config.yaml
intermediate_size: 1024
vocab_size: 4096
hidden_act: "gelu"
norm_place: "pre"
qk_norm: true
init_std_qkv: 0.0304
init_std_o: 0.00679
init_std_up: 0.0304
beta1: 0.93
lr_head: 0.00426
schedule: "wsd"
decay_fraction: 0.947
MLP neurons of a small language model. Each row is named by its layer, matrix (up: input weights) and neuron, and shows model dimensions 16-143. Each number is 500 + 25 x the weight over its row's rms, rounded and kept within 0 to 999. Numbers have three digits each.
After each neuron's rows, "fires on" lists the tokens most often at its 100 highest values on Wikipedia text that the model never trained on.

L3.up387:527516489534535505553532510551500513546506529512486504478544482482503500536436465494507438557487484511519487531503550474493500498543477506468487455547522507479498510459480476513490552475479472523449516507518482503489501490527555517511492479452502504502506435504510509508528511476479573490504548482528454500521523556517480520484486513512539500492461529503466486477521515524525505467453
fires on: "con", "tri", "classi", "identi"

L5.up985:502502522479469515501521514517472473521504455465501528487517500527511442500491470490491462495525515475555461474518552505565481522502483483496451511511511473503531524495495497512461496467531504479537488536510538496517486470509513514502522548509513474522532495530483482484505509496508471504465489524486550494485494528491507520531528525499493482487508469496503455439473545515478479520517
fires on: "e", ".", "le", "o", "v", "om"

L2.up138:505504531534486500508462523501516474509518513519498459513544504488514510488489516538495481491501506524507473521454457483499486503505461505504490480551492513481529472485452518482474472490513476513516534572485475538538520499464533512492500505499475506567475514499484528511499522451496485503481584529447549510537510490459499491534521483560493518501533486492535491474488515502547516499495
fires on: "that ", "\n", "O", "\n\n", ", ", "("

L3.up866:504452479495457521457510512540479484525515557518474542471518516485509491484481496500485480532491493494525514482428494457496505544475476538480553532520524489551505475513532496440515460540446538436497464513542461505543504496488543498498509492537480536488533510480495513534485490546493512525493488552509517518507470483500481490489518511510477533461503506472539519488505471517461462492496
fires on: "There ", "there ", "1 ", "first ", "\n  ", "\""

L2.up122:489513501453517533523495491582478510503520511525498531444490514522502500500516498515524497518504490430462495517505483481474533502503467493491498487512470484545513511480462493532494536470489484500485520528500518505504529521479506500522489499555462468485479480526482504504502487491509466510514512503500504477489522531501507539470507507462494516496456516504482502552495468553569470471442
fires on: "si", "inn", "sq ", "nam", "pri", "Pri"

L2.up226:485524501493479508481497517475553493468482497448483476489494510543484520491504494513519514488480503523508496505454494524480525502481548506523538520492517544451527471531486503510542508460542531535537472531521448505468523530518527509491543493510471463507530531498493518516468465549478465464493554545484503517469515523510472446495508466545506503530468470505467473502476495478526513494458
fires on: "\n", "St", "place ", "chang"

L3.up416:531550503533467470532478547479501432525484495550524481502510479470494498502491543547475492452469497494494514501495455499481479503539483503471525513501553509532460511530458527529537506487535474499496537486503509521520500523533553476474510484508505442502505461496515514479545502502482507494502486478472483492527500504484569527495503487509504479487490502479546554496456481509539453441520
fires on: "(", "/", "• ", "Website", "ural ", "hold "

L3.up988:512452555475476474500543497486502519522511514478502520489464512497489526490499470488478501450491497535496500540490535525517492490528473518518498498487488455506479508532528488573518496504523497566512466509492511572491501519491466514488515492492476486517505509501514503485493494498496493492480542479524512565526489544501506527489458498515422531481496510503506483489484454507494499533485
fires on: "tur", "è", "ty", "á", "Cy"

L3.up224:474534468497511498510493515475525483513471477525498510525492490474486472512498535457495527514449498480487535473498466540479499494501512462530503494538511511504520470476458521455483529485500456467462533538499504511465508512505493505518505503544509513480503537508488500490507470530534490463487499437505470492511524501480455507500453515496471459493455449509483507486502477532533468486482
fires on: "same ", "compar", "star", "ran", "acc", "respec"

L2.up224:509505427515517513466499493494489464473498509541480525513510502517490511465501499485530464509502480534497481520524478551551489495551522479495484471531521520490469483508508531472461483448511445506505477506538460525542468500504494467484499503534542483463483462473514527515515536538508452517524510483476536464541526478529504469513532515489503475493506502486503449506522526502496494501455
fires on: "sp", "Bro", "comp", "was ", "ISBN "

L2.up128:481476499553477489495494497493469470508516528491497494483511547501474509458505498453477504488536484475464540516498482523471499500506495471460486510518501509467535497449423488478492552501540517518532547544490521515478472491451496485491473550517494455534532503552505493496499534477474489473527483491524487528524475514487491487502518487460531525513478519495461555511512502534534509514498
fires on: "fin", "Fin", "For", "National ", "oot", "193"

L2.up218:547499471485471539522505508468470510510518506471519465468496486503493501485476488510510494474484489463476553539531485573514518516454531460501482510487524464523491497470481467529523526452517512536523501481479489476505512472520496493567511533538508503499519491553471485494468544468507523517525512501468494519466513510512491541481449485483518496483464471430486509530521466536521511465491
fires on: "Pri", "tural ", "pri", "political ", "pan", "Em"

L3.up278:538481496499492512498466519517498505518516500493470465535486498499517469529491493529523487508498511535486512531494506469484485502501475518487500463518493502472518486518530512533510496502488497498473509480473483450516508520503522481474506533516514533476514485523499521503503521467499560559509482503490501485487504553504572567527551513526448410520543486477469497512524515504500477503488
fires on: "op", "O", "consist", "and", "Star", "coll"

L3.up802:468525494453506516508511504483488480530542499461492474522436504516544527521484509495506507521455512497518481504540574529482475448470509470505495513526481506527495516516533517498492498486514515528458492490528483513474536510462517486513478497501517556473485518504505464502479494536502520517536508487534547542448509458488514507553483521496452495512480512506533522494504458453487469513446
fires on: "- ", "appear", "; ", "back", "comp", "\n\n"

L2.up715:473499524537508512534468502480521508461473480488529450497496464476501505494557430503511519547473479477497504473530491496505482494476500498501477509521487467555501509505512534522489494530515500513493508519518560486481498540484499483503498499513506528486488518533521498539520523501503489464489511509505550502516489452514482519541463506550526494467489495528508493501488525526435470483498
fires on: "Par", "ex", "par", "Tr", "No"

L5.up25:488464510480495510441474504508484541500497514516469498458472528522434496475512530459468443525526494483512475514515538507468480510494436483492501516529485513495508531475497532482529502533475470527502448481490512531565498544457463508509492535512540470522511486502507532544491515493481498470485535494521518428481506512468490518486530515541497499479499497524500464530469499515487494526492
fires on: "p", "d", "g", "f", "h"

L2.up315:491473481517481465501550538500503526499480518452469511533558494499477484528491528515486476535499479494524512475522518464500487501525517493523581528522504467525544493487476494424517461475442488464515513520492483526506480492479498496445459472501524496472516471491502533549494466521550542499473482504478494487508528489501498498493500529529508500475496501536485508489506478516506502467524
fires on: "There ", "there ", "Di", "nam", "written ", "put "

L2.up602:488531479480488515464500463436484476460507502511503544487519501550496512491545569503472496532479501500503504504467500512449497507469502472520501561500509509458484452488525463516470505551505546503481519519527490530509508459496507542481479486538484507479529533514488531505497489485494518490513517500530484530503516497480482485478513514488461503546484470533441530455511497481507486496483
fires on: "St", "ision", "place ", "Tour"

L5.up338:475517518486476480495519545541517513450506487522496463473479512491559503522482521449528542519481509511475521498523490492525553486500540523468491503499531479503510483520547461471482525466537470487500464511522472485513526534452484511505446453503451511494498485496469542509517518514520459513494520466521512488501505514500492508510496443559531477535478491435477508529486495490505506478470
fires on: "iv", "military ", "tiv", "pur", "av", "zone"

L3.up79:476487510500504484500444479534518464493458544480466552506530535499512496476509472510478479495495438532467488500482484531470519458553521496516527536489476530510519498520446515532538509500522510524507516521507464542478509514484493526525511498481464503475503491501513471526506551508508496507449479533451463474501525543498500472460514493532529553470505488513484499501482446476530506484503
fires on: "this ", ") ", "each ", "This ", "them "

L3.up724:527495477511503513495488465524476466508463500447522496472497445508499503534488507517532501539539503505518501462531508467527498524482434497491507499535491494526525477521506546481506505502512489490536443517498535463500477530510503511495475458475497502528481513535487479501547475485512491460516520517528539491489510479496527515504510488484540479467477537480526515513481500484444463499468
fires on: "inter", "par", "Par", "gener", "f"

L3.up13:467502513489517528521457489450485490480486505504469486536513492481468501476501501557489464494505494509513491517480520507440515545515509508488514471516514530499522481488453541506505512524537513453507464514511513510515531485485503500532535459511430509524460473519554466531466506512471492482520505564568505511519513460504485508477503458500496482473490544473505524492519477505514460471471
fires on: "wh", "Wh", "Ev", "Rev", "Ab"

L2.up626:503501540480526485529485515481527491517479468514519504511507504529475476521517517513521509463483512519508511519490486530481506528537513489507444463503522464515478457476465490486514510493528494543475518500491484466507535487494530489515487492519425478482547477485534535510521466484489517494490482474529489500487467483528505519497482489469497468472491489516506504506548496526546510498486
fires on: "(", "de", ")", "• ", "season ", "al "

L3.up583:492547513559513518502507482522514507500472512520520509537491536499492503505463480503513476525497472501528472496491522504511475497508517525511502472528479517499470432463493490506492475530495476511431497558516514464506484507526461456525489498531487507513478502462518439515511529530532485470493465481531493511481491490507446464543477523502529500515504513517539475469515514499507456520528
fires on: "Re", "Af", "Wal", "Rec", "Eli"

L2.up23:466509446479524487482516515482477500543435487434480480520524513501530467531505530527463519543505526529483435471486510497480517501483500482471516522539477511446536490486473490520495522476541531494518460509501481475511497519492497478495478517480488528526469498454491504548441526530529440543473496515499500480513508512510503537514545501504499489508493502525485559514449503482471519489523
fires on: "\" ", "- ", "voc", "per"

L3.up747:503487483515449504519488489522542478533495505466519492508466465494483516491495459469466492537498462479514514498506525498504515478503476542488504541479493486489514477500510495488549549525530450501498505515473521480428466527522515456511432549492512477515500491539565540504492521498546490477492514493551521548496485478521466511508501482473526455490484531483509518548500503465510472466497
fires on: "spec", "For", "min", "Spec", "fin", "rec"

L2.up818:476501521484500485525530540510524516557516525505523484498485469523522512493493510496501511473485525498492508492507477508490527506515545480480557499514481479520479489474554477516513493473523501469525482509490458470477489531513480532503525473517461516504476512497586411502518541515490482495521484511484489506530536434479441523505528482527501458452469498493547511545519486452521513483490
fires on: "ville ", "thing ", "ving ", "erous ", "ington ", "species "

L5.up736:486535492539488477504501528542481482481512525503470457485476484530524562487480477485473515496519505530526506522452478515488505521476459533502527481520500471478528519494544538485502477485455452527539540503562481549518487509495510517548508543521531478517520546490472497533525521511488511528492527500417478506547473517471528500495494506492484513494469478496536503489483478500500484498481
fires on: ", ", "Wil"

L3.up537:548493511458471531449484552505504465454500512550514504493479539494530505520510488487501478535491480505539504486485500504495517512519501501464513473535502501466542468474500504479530493483564509496479460461539486513476483468487522467468507497485506528479530494470495506499482502510495516480526458554513533526531508500526453460536499484520503550476499514451506467512507474514440504474503
fires on: "= ", "There ", "there ", "— ", "als "

L2.up211:527470508472535493477524430499540502517487477502498455462499469514535495500543512511487476508494505468502535464483553528497530511500514504471505523530500485449465509471483500484527514499512508464507501483519501457469448492521511522498459498508496453543450522546504533512528524499438514496452494513517562504498508510510536512479556501476528512506486528513516514442504470484511430557471
fires on: "Lab", "UTC", "CD", "Cre", "My", "MP"

L2.up766:475472538491475582487497475491481497496512537513525482467469501513503542524510509565494507442528505547505529530521475502520515520506505509470492503494457545513466462534491493557488473520496503515515469492475508505491518454500491503504509528473489497520458506541521451493475472460475538496535492482551490515507517505526532499503520469508497536534483482470485510510502438486498468462487
fires on: "ty", "su", "Sy", "è", "Su"

L5.up415:528516522503514488474518522536522480545482520497541522443466502493565511526505476464499498479492508492514495519487500497513505486484505493464463496516512499502490486552490439549517524497504521574501483462544531458504478547522524476513499496505503492526481531528533515461487510498525531498488554501480534475470509517492518491499505483470509495500470489493487495507568492520485506505433
fires on: "′", ",", "°", "Ex", "serv", "d"

L2.up895:519510507492466541463459508496463442502481535486488501493526517508491487492516539528498462496516488505494529505491481489491508524541480502502534501484523487560508500495534462489520474523476522474548463506557461510495487479482485486517515511521519535465497529482506503495500501505480530516462477504469493482489494518503495490516504501546466550448479527520444466492512471503495483511495
fires on: "This ", "this ", "There ", "there ", "It ", "what "

L2.up927:492537513532473422504476435480516506500473515522502489472495451479512495520524494455513515479521513522506539485521464474484537505495514506499514563537510437506509508537513509467518487488525537524523521508475503487488451476492496484487487519488494477506504523489515494512512498482494509503534478473520496502540518526529498511493495528514533462521471520489543472501513514488535454457516
fires on: "ar", "Far", "ø", "was ", "mar", "Bor"

L2.up942:532441473524523484481513503522489562498498489477509496464527490511483483540495474494498468521508499512488517467479509474478476470500519505496519505493451476518500499492455535504512531480451480481541503487525523513489448533540487505474466459514489473494446501519533471511504480495511517479507497528513523532522499536522503526504535504515555513456492518492512480505549508534509520420517
fires on: "func", "identi", "Cre", "cre", "classi"

L3.up851:477492518499497527489490510485484458528518532492525510494494489458551480516511495541469512494501493481484488517505541484550449472449539490530459533536488481519499530521500488490521512510502513544493514503491530477474492505593458462480441541493523476488460498521459485477509505519494528482469528476550456490508506481468466496527527491490505522497541475493519480501511494536466531476474
fires on: ".", ". ", "(", "1", "[", "6"

L3.up943:485439497493496492479492530483500522497489519511483501503469463505519473466496530452515528506488485440505517502529558516481488530497580496537464511513523493517505511518492474497523486520527533503554478517459495448523488475481513502488562457496502533461501555485482529494504463515497467466517463516503518499455499465518504509474475458517503485494502507477505506496520501509497505506463
fires on: "*", "11", "40 ", "01", "35 "

L5.up796:509521522499470511485504457508490529524474492526531482512493521496506487464475467512506478516446493495548530476493495518549490540517507499465485507485481497516494528495541536528457489497517452479500484513493515479531506526460498484502521500518505516511482526488506491509548534473486503487508480487481500450496523502534481514503512548486515462469477518550518492458494499481528534493507
fires on: "\n", "most ", "| ", "=", "was ", "is "